Weights of a small GPT-style language model, trained from scratch on English Wikipedia.
Size: 6 heads of 32, 4.69M parameters.
MLP neurons of a small language model. Each row is named by its layer, matrix (up: input weights) and neuron, and shows model dimensions 0-95. Each number is 50 + 15 x the weight over its row's rms, rounded and kept within 0 to 99.
After each neuron's rows, "fires on" lists the tokens most often at its 100 highest values on Wikipedia text that the model never trained on.

L2.up602:51 57 39 63 49 51 75 61 71 36 67 51 45 40 51 63 38 82 43 60 18 59 61 51 63 73 52 53 56 21 22 82 41 78 38 75 42 20 58 59 33 49 44 50 49 56 33 41 46 25 55 45 89 70 41 56 57 57 44 50 35 38 40 41 50 58 61 35 51 43 52 35 48 63 64 55 43 67 28 68 52 66 43 58 52 30 59 49 65 51 25 84 44 65 61 30
fires on: "ens", "al", "ord", "ren", "it"

L2.up179:31 61 56 58 59 61 61 63 52 41 43 50 53 59 51 31 73 58 49 58 43 27 63 74 67 41 71 44 82 48 40 67 43 72 57 82 58 47 71 33 18 52 73 12 25 51 70 31 50 45 52 48 35 38 71 56 64 65 82 20 27 39 62 29 27 90 78 57 27 68 48 47 36 21 38 55 56 27 40 43 58 52 46 52 53 39 53 36 65 47 39 86 46 56 47 21
fires on: "um", "ens", "it", " up", "en", "up"

L2.up645:61 49 24 67 33 49 54 74 53 53 48 36 31 72 45 38 60 60 40 54 70 48 53 40 53 65 32 32 46 54 71 49 54 47 60 33 41 59 44 65 54 41 39 66 56 69 57 40 58 54 30 70 71 62 47 53 78 57 61 43 40 66 60 38 51 47 41 39 80 60 41 69 42 90 42 34 79 44 65 46 41 34 31 65 81 38 60 28 61 66 51 32 44 61 36 69
fires on: " had", "ad", " having", " have", "ar", "ment"

L2.up114:27 76 57 50 60 29 45 90 72 49 52 60 55 48 57 50 55 48 29 43 59 51 56 35 33 58 74 53 53 45 37 36 48 50 74 64 53 70 44 58 62 37 52 73 40 47 46 63 50 34 62 59 35 74 23 32 44 38 59 33 39 48 42 33 44 59 53 58 80 60 73 22 53 34 59 53 54 21 40 54 50 57 55 46 48 58 35 51 50 46 51 32 50 38 39 49
fires on: " of", "inc", "ation", "al", "it", ":"

L2.up268:55 47 58 72 46 58 44 46 54 52 50 24 55 43 43 51 70 57 56 54 57 45 57 61 34 71 29 59 34 81 38 76 79 77 55 34 89 28 41 21 49 57 59 34 63 63 38 42 36 72 47 47 42 59 62 75 35 20 62 48 78 58 33 29 40 59 31 29 20 64 46 41 45 17 59 46 45 68 61 56 43 82 47 51 53 44 63 32 62 55 33 38 50 76 50 45
fires on: "en", "r", "w", "re", "op"

L2.up335:37 57 51 42 60 29 66 55 40 46 54 60 67 62 53 32 58 21 62 47 58 70 39 80 40 49 51 44 63 49 55 37 40 66 42 32 24 51 21 60 70 50 33 33 26 52 46 66 47 55 29 34 54 33 48 53 56 32 44 56 49 39 33 66 71 74 40 45 60 70 64 65 51 38 69 24 33 38 54 50 51 56 50 65 44 72 63 61 69 53 43 61 71 53 43 44
fires on: "es", " Des", " Sup", " des", " Val", "re"

L4.up194:46 41 53 50 32 29 47 53 52 68 68 71 59 60 49 62 74 62 29 59 72 43 58 44 41 52 48 17 47 66 64 30 68 25 43 54 28 53 81 69 65 55 65 51 73 45 51 69 37 30 63 47 63 45 57 48 35 56 63 36 35 51 37 20 50 61 50 24 52 53 61 38 49 51 38 27 74 29 40 52 50 46 29 49 65 89 24 65 46 48 48 44 28 71 43 44
fires on: " World", " world", "ech", "orld", "lands", "ia"

L2.up277:53 93 49 69 28 49 37 27 56 49 63 38 33 62 55 51 55 73 70 83 69 29 44 57 64 67 45 38 55 62 55 38 45 58 52 93 59 30 55 36 51 56 51 51 67 53 59 37 37 49 47 48 66 58 55 24 59 57 59 60 43 64 31 38 41 28 57 53 36 30 47 51 51 34 42 39 48 18 60 33 66 31 41 28 49 49 35 54 50 39 41 49 58 44 38 58
fires on: "ey", "y", "ain", "ic", "od", "w"

L2.up632:44 63 70 60 60 52 35 44 26 64 40 72 72 43 58 29 50 28 48 44 46 34 36 31 51 56 61 30 56 67 50 51 66 40 72 60 65 30 62 44 55 73 51 50 66 51 62 43 64 89 93 59 49 59 48 58 79 52 70 75 73 12 67 25 31 48 37 59 53 41 48 62 70 36 55 43 60 41 44 54 57 47 92 43 83 54 58 58 53 78 69 69 40 55 45 26
fires on: "m", "at", "ot", "|---|---|---|---|\n", "an", "ph"

L4.up578:68 33 57 41 53 32 46 54 30 43 80 47 37 76 31 32 39 53 54 59 52 64 41 58 61 47 63 67 50 44 65 56 85 23 35 38 33 58 45 39 58 31 72 35 57 58 54 47 30 55 57 63 45 25 36 37 33 25 75 46 37 82 39 34 37 35 77 66 32 29 48 16 47 48 42 36 55 70 36 37 68 69 00 35 59 62 51 29 47 34 78 66 45 53 58 41
fires on: "ol", " against", " by", "el", " Mil", " over"

L4.up230:37 64 39 24 62 45 82 41 54 40 39 58 63 64 65 45 50 63 57 63 18 46 39 44 27 67 50 76 53 32 35 31 45 73 25 49 58 20 04 39 50 62 64 64 45 50 59 64 23 51 64 42 70 71 23 25 39 48 69 80 50 63 31 65 51 35 43 51 52 77 51 61 33 58 77 44 44 54 58 44 59 11 55 64 71 33 45 44 55 46 58 57 72 57 58 46
fires on: "th", " years", "arn", "st", "ab", "b"

L2.up550:52 37 40 21 62 70 52 53 34 53 63 61 55 45 50 57 45 37 62 66 30 71 66 28 45 62 65 70 54 60 56 64 64 62 65 54 49 36 43 70 57 55 66 59 69 60 72 57 39 46 48 65 22 64 40 62 46 47 58 11 43 57 40 08 38 62 43 37 51 57 42 25 69 70 25 20 55 52 38 68 44 56 34 46 41 34 77 39 54 61 58 60 42 64 68 43
fires on: " comp", "ub", "ult", "il", "ur", "ech"

L2.up203:37 40 58 32 59 51 51 17 47 42 51 36 45 31 43 52 24 65 32 40 50 50 78 48 67 68 35 57 64 62 67 51 52 34 79 33 74 56 58 28 58 33 37 41 46 51 64 13 43 59 63 39 45 37 34 38 40 30 73 65 52 43 68 49 61 61 62 61 39 73 42 40 51 48 30 25 48 53 49 84 54 36 27 33 44 48 19 55 60 61 62 52 40 49 78 39
fires on: "or", "a", "y", "um", "igin", "g"

L4.up699:73 61 67 36 37 57 42 75 63 42 59 48 64 52 37 33 58 57 45 53 68 29 41 45 40 55 39 27 55 28 19 59 54 41 51 34 62 19 36 40 68 26 43 46 45 50 31 58 63 22 71 48 67 65 56 63 20 54 42 48 68 39 26 22 67 75 48 64 39 46 49 37 43 56 31 84 50 46 61 70 36 13 51 40 51 40 61 37 61 45 37 38 43 57 61 71
fires on: " (", ",", " "

L4.up423:44 46 89 39 52 31 81 44 33 24 47 26 36 18 65 32 58 59 44 64 30 45 39 64 33 64 92 53 61 58 52 57 65 47 65 57 58 55 60 60 48 42 54 47 68 57 65 66 36 43 53 61 46 34 63 80 42 46 78 35 50 56 38 50 39 53 48 48 56 70 67 46 54 62 40 59 66 31 63 33 44 33 23 37 47 33 39 46 59 34 69 53 76 54 82 37
fires on: "ch", "ach", "el", "ol", "il", "hel"

L2.up588:58 52 35 43 54 46 44 44 63 48 39 34 58 71 48 32 49 44 19 63 84 59 14 29 69 21 22 55 43 32 50 32 46 93 67 46 45 70 51 47 25 39 62 79 62 57 77 50 64 47 32 53 51 32 47 47 37 52 37 68 56 46 34 43 40 35 35 68 58 37 48 76 60 48 52 42 68 66 52 50 48 19 06 53 37 67 55 25 49 43 85 23 37 63 57 47
fires on: "ar", "ul", " On"

L2.up42:51 76 58 23 58 47 58 84 58 72 50 62 64 45 52 44 83 67 69 43 33 50 34 28 41 67 32 67 36 42 33 47 84 32 55 55 87 65 31 75 71 34 47 66 38 57 52 63 68 40 37 60 65 39 42 48 63 62 56 48 70 39 44 33 54 69 36 36 34 50 57 55 40 30 42 81 60 41 18 69 38 38 41 47 56 28 48 50 60 33 61 36 61 22 67 32
fires on: "ay", "ord", "ax", "id", "if", "ent"

L2.up4:67 59 54 34 58 78 57 76 61 53 43 81 59 55 17 18 48 44 60 51 61 18 79 31 34 63 50 45 39 37 41 51 73 51 27 71 52 35 77 55 60 60 50 52 52 70 41 25 42 52 46 31 35 32 56 47 47 60 52 57 69 58 56 41 43 27 37 63 63 34 42 73 56 38 42 29 59 40 40 45 67 29 56 30 56 53 48 71 66 63 68 57 46 41 40 34
fires on: "ual", "ot", "af", "out", "at"

L4.up725:52 53 68 55 44 46 27 69 37 45 47 84 45 81 40 69 46 69 58 56 79 38 62 43 47 54 63 54 63 70 76 25 59 45 47 76 50 66 33 54 55 48 73 47 38 47 38 68 39 57 44 50 55 41 23 27 38 29 46 53 64 49 45 54 59 43 43 59 39 43 61 19 58 33 51 34 43 55 13 12 49 81 35 79 35 64 83 66 49 23 59 36 53 47 53 51
fires on: ":", " for", " |", " by", " over"

L2.up755:45 88 56 36 35 15 46 05 35 35 62 19 63 58 43 52 76 78 38 58 72 39 52 56 72 35 66 43 69 53 56 42 60 79 53 55 31 56 64 51 36 45 46 41 51 34 52 46 64 28 48 47 51 46 60 66 50 46 51 59 70 34 38 64 32 77 56 68 49 45 29 41 47 47 53 65 66 79 50 64 54 42 38 33 37 60 52 77 37 56 74 68 47 38 53 49
fires on: "igh", "us", "in", "um", "-"

L4.up589:58 64 34 41 63 50 35 57 63 42 49 40 65 58 58 44 26 75 42 53 45 54 24 68 51 57 41 25 69 77 62 25 45 58 58 75 72 53 28 61 45 66 57 45 40 24 56 25 11 58 59 44 61 42 47 37 80 56 49 72 71 41 22 75 39 43 47 40 38 27 58 36 65 50 48 48 36 34 20 46 43 57 68 83 44 56 64 41 70 57 81 43 54 57 53 17
fires on: " for", ":", " of", "ate", "7"

L4.up54:57 35 43 54 76 45 28 50 40 19 56 51 40 54 57 73 79 26 49 59 64 36 49 44 25 55 54 64 49 61 77 62 36 33 54 63 51 35 17 57 71 67 41 28 41 36 40 46 62 55 67 64 63 51 26 57 28 66 69 50 49 07 62 31 61 38 13 39 76 68 62 42 48 54 70 54 44 45 38 40 65 60 41 64 50 25 39 18 47 42 53 68 30 56 76 42
fires on: "k", "z", "st", "ge", "ts", "ch"

L4.up76:50 50 48 63 38 55 41 61 42 51 56 55 49 58 66 66 33 30 42 68 54 26 64 62 79 64 60 55 64 27 60 37 20 56 44 56 45 36 27 66 54 49 71 35 50 65 53 60 61 27 21 54 47 53 17 30 38 53 54 32 51 35 65 38 47 58 44 37 38 25 34 58 28 50 93 47 39 63 53 52 67 58 30 52 59 31 23 56 31 51 39 57 46 30 67 64
fires on: "st", "t", "s", "let", "ts", "z"

L4.up626:36 60 67 38 37 69 14 44 85 60 48 52 44 43 36 50 56 56 56 58 52 36 68 55 51 56 55 26 70 32 44 46 39 34 42 76 77 32 47 49 60 38 23 38 43 61 50 35 59 23 23 52 49 60 42 13 54 60 73 34 64 64 39 33 53 77 53 45 45 60 43 35 47 25 56 66 41 34 36 58 76 38 60 56 32 38 52 38 64 66 44 13 21 70 29 50
fires on: " ", " a", " an"

L4.up720:47 40 78 37 37 45 40 23 61 54 46 48 74 31 46 68 34 59 35 59 54 48 46 50 47 55 55 54 36 71 40 54 49 17 40 41 54 36 40 48 47 43 70 63 71 59 43 44 47 26 63 49 27 40 71 73 32 73 45 82 56 69 40 42 47 61 45 56 45 56 63 50 46 24 41 31 49 43 38 37 43 34 48 34 24 35 50 68 84 46 49 25 58 50 24 38
fires on: ".", "et", "-", "–", "O", ","

L4.up747:27 09 56 61 45 57 21 33 37 42 41 35 52 59 65 33 60 70 44 49 55 45 25 31 22 58 61 62 53 35 29 54 58 36 72 48 39 43 32 47 57 51 43 29 77 61 25 60 42 61 67 70 44 79 79 51 30 30 51 53 33 64 44 52 50 30 53 38 56 49 71 37 50 43 40 56 68 44 17 46 75 64 61 60 50 59 34 42 31 62 74 66 65 34 45 47
fires on: "h", "ir", "-", "he"

L2.up68:63 58 55 64 39 45 47 71 21 87 23 65 66 63 47 36 72 36 64 21 54 37 55 68 49 46 54 60 54 48 44 38 70 58 71 56 44 53 47 62 35 25 38 58 51 44 23 48 51 46 42 81 49 42 53 45 68 38 49 56 52 55 24 52 43 63 66 40 41 60 82 66 55 65 39 32 57 52 49 73 55 53 39 47 27 78 62 94 25 24 41 52 53 52 57 30
fires on: " Th", "ult", "i"

L4.up750:67 33 69 42 38 71 67 54 40 27 50 48 22 42 44 55 58 26 52 75 46 49 72 46 51 45 41 79 45 54 58 44 43 51 45 43 67 37 45 28 60 48 40 55 49 41 64 58 46 41 74 61 69 66 18 26 58 45 43 75 41 52 57 33 71 35 42 55 55 59 35 72 47 43 46 38 69 37 40 34 40 44 50 37 40 44 78 46 55 46 60 43 68 32 49 56
fires on: "th", "id", "h", "st", "l", "ead"

L2.up415:25 61 53 55 60 82 39 47 48 33 64 25 54 50 59 49 43 59 54 36 37 53 50 82 50 36 57 80 64 57 51 55 69 37 61 37 48 42 28 32 72 29 49 48 42 48 42 07 40 63 55 47 46 47 41 56 66 83 54 90 25 61 46 53 22 44 48 51 43 65 59 06 37 41 56 40 53 59 41 44 32 71 48 66 58 48 46 40 62 44 65 60 64 64 35 19
fires on: "W", "-S", "-M", "-w", "K", "-B"

L2.up434:51 47 42 42 72 30 21 52 64 61 69 64 70 54 37 38 44 79 57 24 51 46 26 52 56 75 33 73 68 51 53 32 32 39 29 39 51 46 45 33 47 63 52 69 67 54 40 62 70 53 40 27 26 35 23 39 46 61 40 77 43 48 62 57 39 36 52 61 40 44 86 43 41 59 71 19 28 98 45 55 54 56 48 68 71 72 37 60 71 38 32 51 58 54 26 41
fires on: " n", "ect", "l"

L4.up561:80 56 73 56 64 42 63 87 55 68 60 52 56 41 76 62 51 55 55 46 50 63 56 46 44 60 39 51 84 46 42 62 53 73 34 51 52 57 57 46 52 44 18 47 44 36 38 60 41 32 48 40 20 46 41 27 46 32 49 38 37 44 69 59 43 56 58 71 68 30 72 49 65 41 51 56 43 81 59 54 19 40 65 55 38 59 53 49 77 21 35 57 65 48 59 10
fires on: " L"

L4.up149:39 48 55 19 49 40 36 53 66 36 76 71 57 66 51 37 65 55 79 65 55 42 45 65 53 49 68 42 41 56 53 71 29 29 53 50 52 43 29 66 61 54 50 40 38 50 56 67 62 38 70 51 20 19 37 77 47 59 66 50 57 54 68 25 58 60 62 44 40 54 13 23 28 45 58 48 36 69 45 48 53 40 46 60 86 47 58 43 48 31 65 40 62 40 63 00
fires on: " is", " was", " and", ","

L2.up675:41 26 34 27 72 23 34 64 51 41 45 50 64 45 58 65 68 37 36 35 66 46 18 69 72 77 62 72 57 48 74 35 30 42 67 43 58 58 54 66 73 77 47 44 55 51 49 37 45 35 43 42 21 33 53 37 80 56 68 61 39 35 52 51 30 42 52 46 49 45 66 50 38 52 47 19 33 46 25 43 39 23 50 81 48 71 64 32 53 37 25 63 25 49 62 51
fires on: "ac", "ech", "og", "é", "oc", "ue"

L4.up87:30 39 13 26 75 67 67 63 69 59 42 34 57 57 69 42 38 49 19 39 80 40 55 61 45 29 59 80 25 45 47 43 30 50 43 56 44 62 63 45 40 62 42 77 40 62 36 18 35 43 69 38 63 65 44 43 56 68 47 64 43 42 75 61 66 67 56 28 45 54 60 60 42 37 44 60 46 41 54 42 71 53 68 70 48 39 54 57 65 42 54 69 07 80 39 35
fires on: " ", "ac"

L2.up706:79 61 65 25 50 61 48 28 48 44 55 51 45 18 55 50 33 55 22 36 31 45 65 78 50 46 46 45 58 78 52 49 68 81 57 30 65 35 59 55 87 53 62 46 45 47 65 60 30 39 29 78 35 63 56 55 46 58 42 50 48 45 51 63 40 56 62 52 59 54 61 52 58 34 32 28 53 50 58 41 76 29 27 36 38 57 54 42 70 86 64 61 47 46 58 30
fires on: "r", "all", "ch", "il", "L", "ill"

L2.up522:35 59 56 37 45 32 68 34 51 58 58 40 52 45 29 44 66 39 28 73 65 35 45 49 84 29 63 78 52 48 81 38 79 67 55 41 49 38 54 24 54 26 61 39 44 37 61 42 73 39 41 80 63 53 40 43 59 61 33 63 49 48 54 46 73 39 47 60 44 47 46 44 19 77 26 55 48 39 45 38 51 34 55 40 69 50 61 39 72 69 69 46 38 40 45 36
fires on: "en", "ight", "n", "eck", "un", "ad"

L4.up244:34 28 68 45 43 46 30 42 66 67 60 58 44 64 64 54 70 52 63 35 56 62 69 27 51 32 71 62 46 48 46 56 30 30 58 41 11 27 50 58 41 42 50 53 49 74 51 63 30 42 81 25 50 72 38 56 44 76 48 63 76 77 37 58 42 28 36 54 48 71 45 51 55 27 60 47 49 54 49 63 42 59 63 52 44 69 45 68 45 71 36 57 58 45 28 57
fires on: " a", "-", " an"

L2.up713:22 59 37 40 55 44 65 51 42 55 64 80 40 40 32 59 53 24 43 68 41 36 29 77 18 76 47 45 69 25 43 58 40 55 51 24 49 49 66 31 74 73 87 60 36 65 40 56 61 56 57 50 45 78 46 52 46 55 61 65 39 36 42 62 23 80 81 50 46 42 36 34 72 47 43 51 49 71 16 62 54 43 33 70 50 54 67 29 74 31 25 53 38 35 57 52
fires on: "iv", " within", "om", " div", "is"

L2.up763:22 30 61 58 75 48 53 50 23 42 48 43 64 29 61 64 51 52 68 27 41 55 46 38 63 46 29 56 37 18 45 69 78 26 37 27 63 47 47 09 60 45 38 40 60 58 47 49 77 36 64 61 53 60 44 33 27 60 34 60 50 63 87 66 22 39 56 34 68 52 26 44 30 33 29 49 46 54 60 55 62 64 41 16 38 70 37 63 26 29 51 60 37 55 40 33
fires on: " time", "rit", "ow", "ight", "ay", "in"

L4.up729:65 34 30 33 64 63 40 69 63 38 46 69 29 47 43 50 44 49 68 49 44 41 61 59 64 29 68 47 69 28 77 60 38 71 70 46 59 36 47 58 41 30 60 58 35 62 65 49 86 37 54 48 35 33 25 72 56 45 41 58 56 44 42 69 59 61 31 29 51 43 68 44 38 49 43 61 36 43 63 62 40 67 68 24 55 78 50 52 39 55 69 54 51 53 70 50
fires on: "t", "ul", "ig", " most", "le", "ell"

L4.up682:40 63 31 40 42 40 42 76 46 71 73 39 43 56 50 53 62 44 33 56 71 37 43 40 64 61 33 55 53 56 67 48 56 56 27 56 26 47 36 64 69 50 41 49 49 48 32 35 55 54 56 52 65 49 45 78 67 72 53 45 46 26 34 57 44 53 50 28 47 57 48 39 33 58 32 70 42 20 58 47 49 64 35 59 60 67 65 60 64 13 34 62 45 66 46 60
fires on: "c", " broad", " conc", " disc", " Mod", "ide"

L2.up36:68 66 56 75 37 53 39 34 59 34 52 40 51 31 64 31 57 59 50 50 75 95 57 30 95 40 18 42 75 54 78 34 44 63 64 61 57 50 68 22 37 47 20 62 71 72 39 57 49 74 59 40 26 31 85 45 42 52 23 62 41 69 45 49 64 30 55 64 52 39 48 38 53 37 53 67 73 30 55 56 59 64 39 70 63 60 50 57 57 52 48 66 59 53 41 73
fires on: "od", "ic", "ir", "o", "r", "rew"

L4.up433:62 41 55 56 55 52 39 42 32 78 58 65 60 37 32 44 53 30 35 56 27 64 32 55 31 46 58 40 71 39 67 64 44 63 57 68 41 34 56 24 67 11 45 49 62 54 55 55 74 51 61 40 38 25 46 44 40 45 56 41 60 28 31 74 46 64 53 48 25 62 68 35 33 45 33 52 40 33 34 20 37 45 34 55 65 44 28 69 58 59 71 66 80 39 58 49
fires on: ".", " St", " Saint", "cess", "en", "ince"

L2.up212:39 46 51 18 51 14 62 39 44 33 39 38 56 51 53 30 51 77 31 67 60 42 23 44 44 61 60 52 48 33 43 20 82 55 07 38 43 75 50 61 28 49 56 71 97 61 46 64 68 31 36 30 60 44 32 67 71 53 48 55 34 48 56 60 61 51 54 56 34 84 59 33 51 66 50 53 39 50 75 55 38 42 47 59 65 72 82 59 67 35 38 50 58 38 64 54
fires on: " col", "ent", "id", "l", "ah", " Col"

L2.up3:66 68 66 59 59 23 63 38 16 40 56 30 42 68 59 44 87 38 71 34 61 45 33 55 33 76 42 45 71 53 60 56 63 60 36 71 29 66 35 57 28 80 63 66 53 45 53 51 46 48 68 66 17 58 53 55 39 38 53 51 72 20 84 49 69 50 35 62 67 48 23 41 32 53 61 50 53 75 48 63 23 32 47 60 61 24 58 54 50 62 23 73 48 59 65 54
fires on: "v", "w", "um", "ial", "in"

L2.up717:41 59 47 45 24 61 53 70 57 61 62 39 44 20 57 45 69 36 34 85 48 45 40 22 58 20 33 31 58 62 48 50 29 44 64 34 45 37 63 57 64 36 36 48 38 67 66 49 59 22 57 55 62 52 54 69 73 71 30 29 60 63 56 41 65 56 44 50 19 51 50 39 47 23 51 92 40 51 48 42 65 54 57 53 52 49 41 86 56 43 50 59 69 44 76 38
fires on: "o", "i", "u", "ima"

L4.up701:32 58 53 55 43 53 40 50 37 09 39 73 39 33 27 34 67 43 51 48 67 58 63 53 45 55 50 49 63 43 48 36 27 45 63 43 45 73 41 66 73 73 64 18 65 65 57 53 63 54 50 62 27 52 48 71 47 19 42 45 50 51 50 76 54 55 48 56 59 33 47 35 58 27 30 32 65 87 39 72 75 36 62 49 36 40 48 13 46 37 55 74 70 59 67 51
fires on: "m", "tt", "um", "rom", "c", "hem"

L4.up662:52 61 57 73 44 49 56 71 51 53 42 49 33 72 38 27 40 51 54 45 62 48 51 19 77 26 57 43 58 40 41 48 22 53 39 38 42 44 26 47 57 63 80 21 67 30 56 67 67 15 48 51 41 53 31 34 62 53 37 52 60 34 65 62 59 26 56 51 55 42 50 76 20 58 29 63 43 41 38 49 82 44 57 51 53 56 60 56 43 48 18 59 43 39 81 35
fires on: "n", "ren", "t", "w", "k", "st"

L4.up645:47 43 53 51 68 72 64 28 57 51 71 38 28 66 27 49 61 65 53 67 60 31 77 31 81 44 39 33 47 74 47 55 26 43 53 34 50 54 17 69 52 42 45 66 32 82 64 58 39 22 73 45 54 39 50 41 27 66 69 40 51 44 47 80 65 41 39 57 49 20 34 33 60 32 24 50 40 60 57 68 48 43 54 52 37 46 16 70 68 45 36 41 51 33 90 47
fires on: "um", "im", " will", "am", "a"

L4.up214:70 28 38 37 53 52 63 42 37 48 72 62 60 70 48 52 21 64 53 39 49 59 32 63 60 60 54 61 63 16 62 33 52 50 20 61 15 68 33 27 53 74 49 68 51 49 69 50 69 47 59 60 43 52 68 51 49 46 66 46 52 42 40 52 50 46 36 34 62 46 39 48 22 49 57 49 63 45 70 41 51 51 50 58 60 82 53 50 61 33 49 54 44 75 39 79
fires on: "ac", "c", "l"

L2.up7:39 25 58 31 59 42 58 72 78 22 38 73 58 67 41 23 55 48 43 36 50 49 51 63 42 40 36 59 40 51 68 57 49 63 48 29 35 32 53 67 52 62 50 41 52 48 69 58 44 31 57 66 33 11 57 61 36 54 59 47 75 51 41 41 43 19 55 76 52 64 36 50 33 72 64 80 66 52 31 21 44 51 47 54 55 22 33 49 32 43 45 38 64 28 47 37
fires on: ","

L4.up420:52 56 55 75 43 47 50 61 55 56 56 83 48 55 69 42 40 53 55 54 61 60 31 83 57 71 41 55 42 31 49 61 47 54 29 36 53 48 61 50 57 37 64 87 58 58 57 26 37 54 40 42 54 58 78 40 66 55 39 66 37 35 53 65 52 57 36 48 46 38 39 39 16 62 48 48 48 66 56 24 47 42 43 70 77 41 56 51 72 56 59 90 83 26 58 57
fires on: " le", "f", "to", "lo", "ch", " al"

L2.up399:55 55 45 19 65 40 57 66 62 32 62 76 53 49 64 43 32 34 37 42 51 81 94 83 43 67 65 40 58 67 39 48 52 27 83 54 33 20 49 70 49 45 84 61 10 49 39 75 51 47 64 57 29 64 45 61 44 51 36 40 74 52 62 14 53 51 64 66 59 49 62 61 53 29 38 56 49 32 20 43 49 43 57 52 78 31 57 37 62 22 75 57 93 35 50 54
fires on: "st", "il", "per", "ry", "mer", "ch"

L2.up22:64 43 36 45 61 77 41 38 70 23 52 46 33 57 42 38 57 56 44 81 62 42 44 24 61 27 53 41 96 44 40 46 43 56 54 34 59 38 18 60 70 56 53 33 32 60 56 38 39 10 67 51 67 17 52 50 35 41 37 38 65 64 46 49 65 32 65 69 72 64 48 52 66 25 31 76 34 61 41 36 29 55 55 44 64 47 59 27 53 54 54 44 18 40 68 58
fires on: "a", "en", "ed", "o", "u", "ram"

L4.up637:68 49 61 45 82 52 17 73 60 59 14 48 42 63 50 43 60 78 41 34 33 52 58 68 42 48 34 20 46 43 56 49 32 56 64 30 40 34 30 57 72 31 69 43 49 40 87 58 62 40 38 72 46 34 46 57 35 72 66 39 74 47 53 62 52 16 58 42 61 61 30 61 42 54 58 45 52 43 29 58 48 70 33 55 62 33 36 40 49 58 21 50 78 52 32 30
fires on: ",", ")", "\"", " \"", "\","

L2.up667:50 78 61 44 67 47 53 37 34 52 65 69 49 51 66 48 30 58 61 46 59 45 56 67 45 61 64 37 82 25 57 70 46 36 65 49 36 36 58 44 88 50 43 20 41 75 21 43 51 24 59 41 33 40 63 42 54 83 29 60 21 54 75 45 32 36 45 29 59 85 43 81 51 44 31 62 45 56 56 39 52 47 84 69 60 61 42 32 19 57 72 57 67 45 71 55
fires on: "D", "d", "ar", "ed"

L4.up568:49 52 44 44 61 47 37 71 61 33 49 56 49 49 36 50 43 53 31 44 73 31 36 55 41 49 63 34 59 48 43 73 39 59 51 57 59 23 53 38 65 65 53 43 40 45 52 69 62 29 83 54 64 67 69 38 50 60 42 27 93 56 38 61 53 63 46 43 47 69 62 48 40 31 51 58 52 51 12 66 36 71 61 36 68 77 62 35 72 19 73 61 11 63 52 38
fires on: " a", " ", " c", " m", "a"

L4.up506:49 50 35 64 52 48 44 58 61 30 40 46 48 66 46 60 50 67 29 36 40 48 28 51 49 42 47 54 99 63 72 36 45 22 45 73 74 40 31 49 60 57 64 58 61 60 39 49 74 24 66 55 11 45 41 39 50 54 58 56 69 41 58 50 70 37 56 81 42 44 66 60 61 44 56 59 52 56 30 74 78 62 34 48 45 46 42 41 39 22 58 68 66 37 65 62
fires on: "l", "m", "r", "c", "s", "b"

L4.up150:55 48 38 57 75 37 59 61 29 49 53 59 77 67 13 51 68 41 40 23 50 51 49 47 49 65 59 51 37 49 48 40 37 25 11 32 41 53 62 46 35 44 82 41 43 57 60 90 65 27 48 43 50 37 46 44 74 77 36 61 33 56 31 71 45 57 51 52 31 44 76 47 45 61 52 37 49 58 27 57 54 78 43 52 77 58 51 56 66 47 45 54 30 71 61 52
fires on: " n", "ile", "n"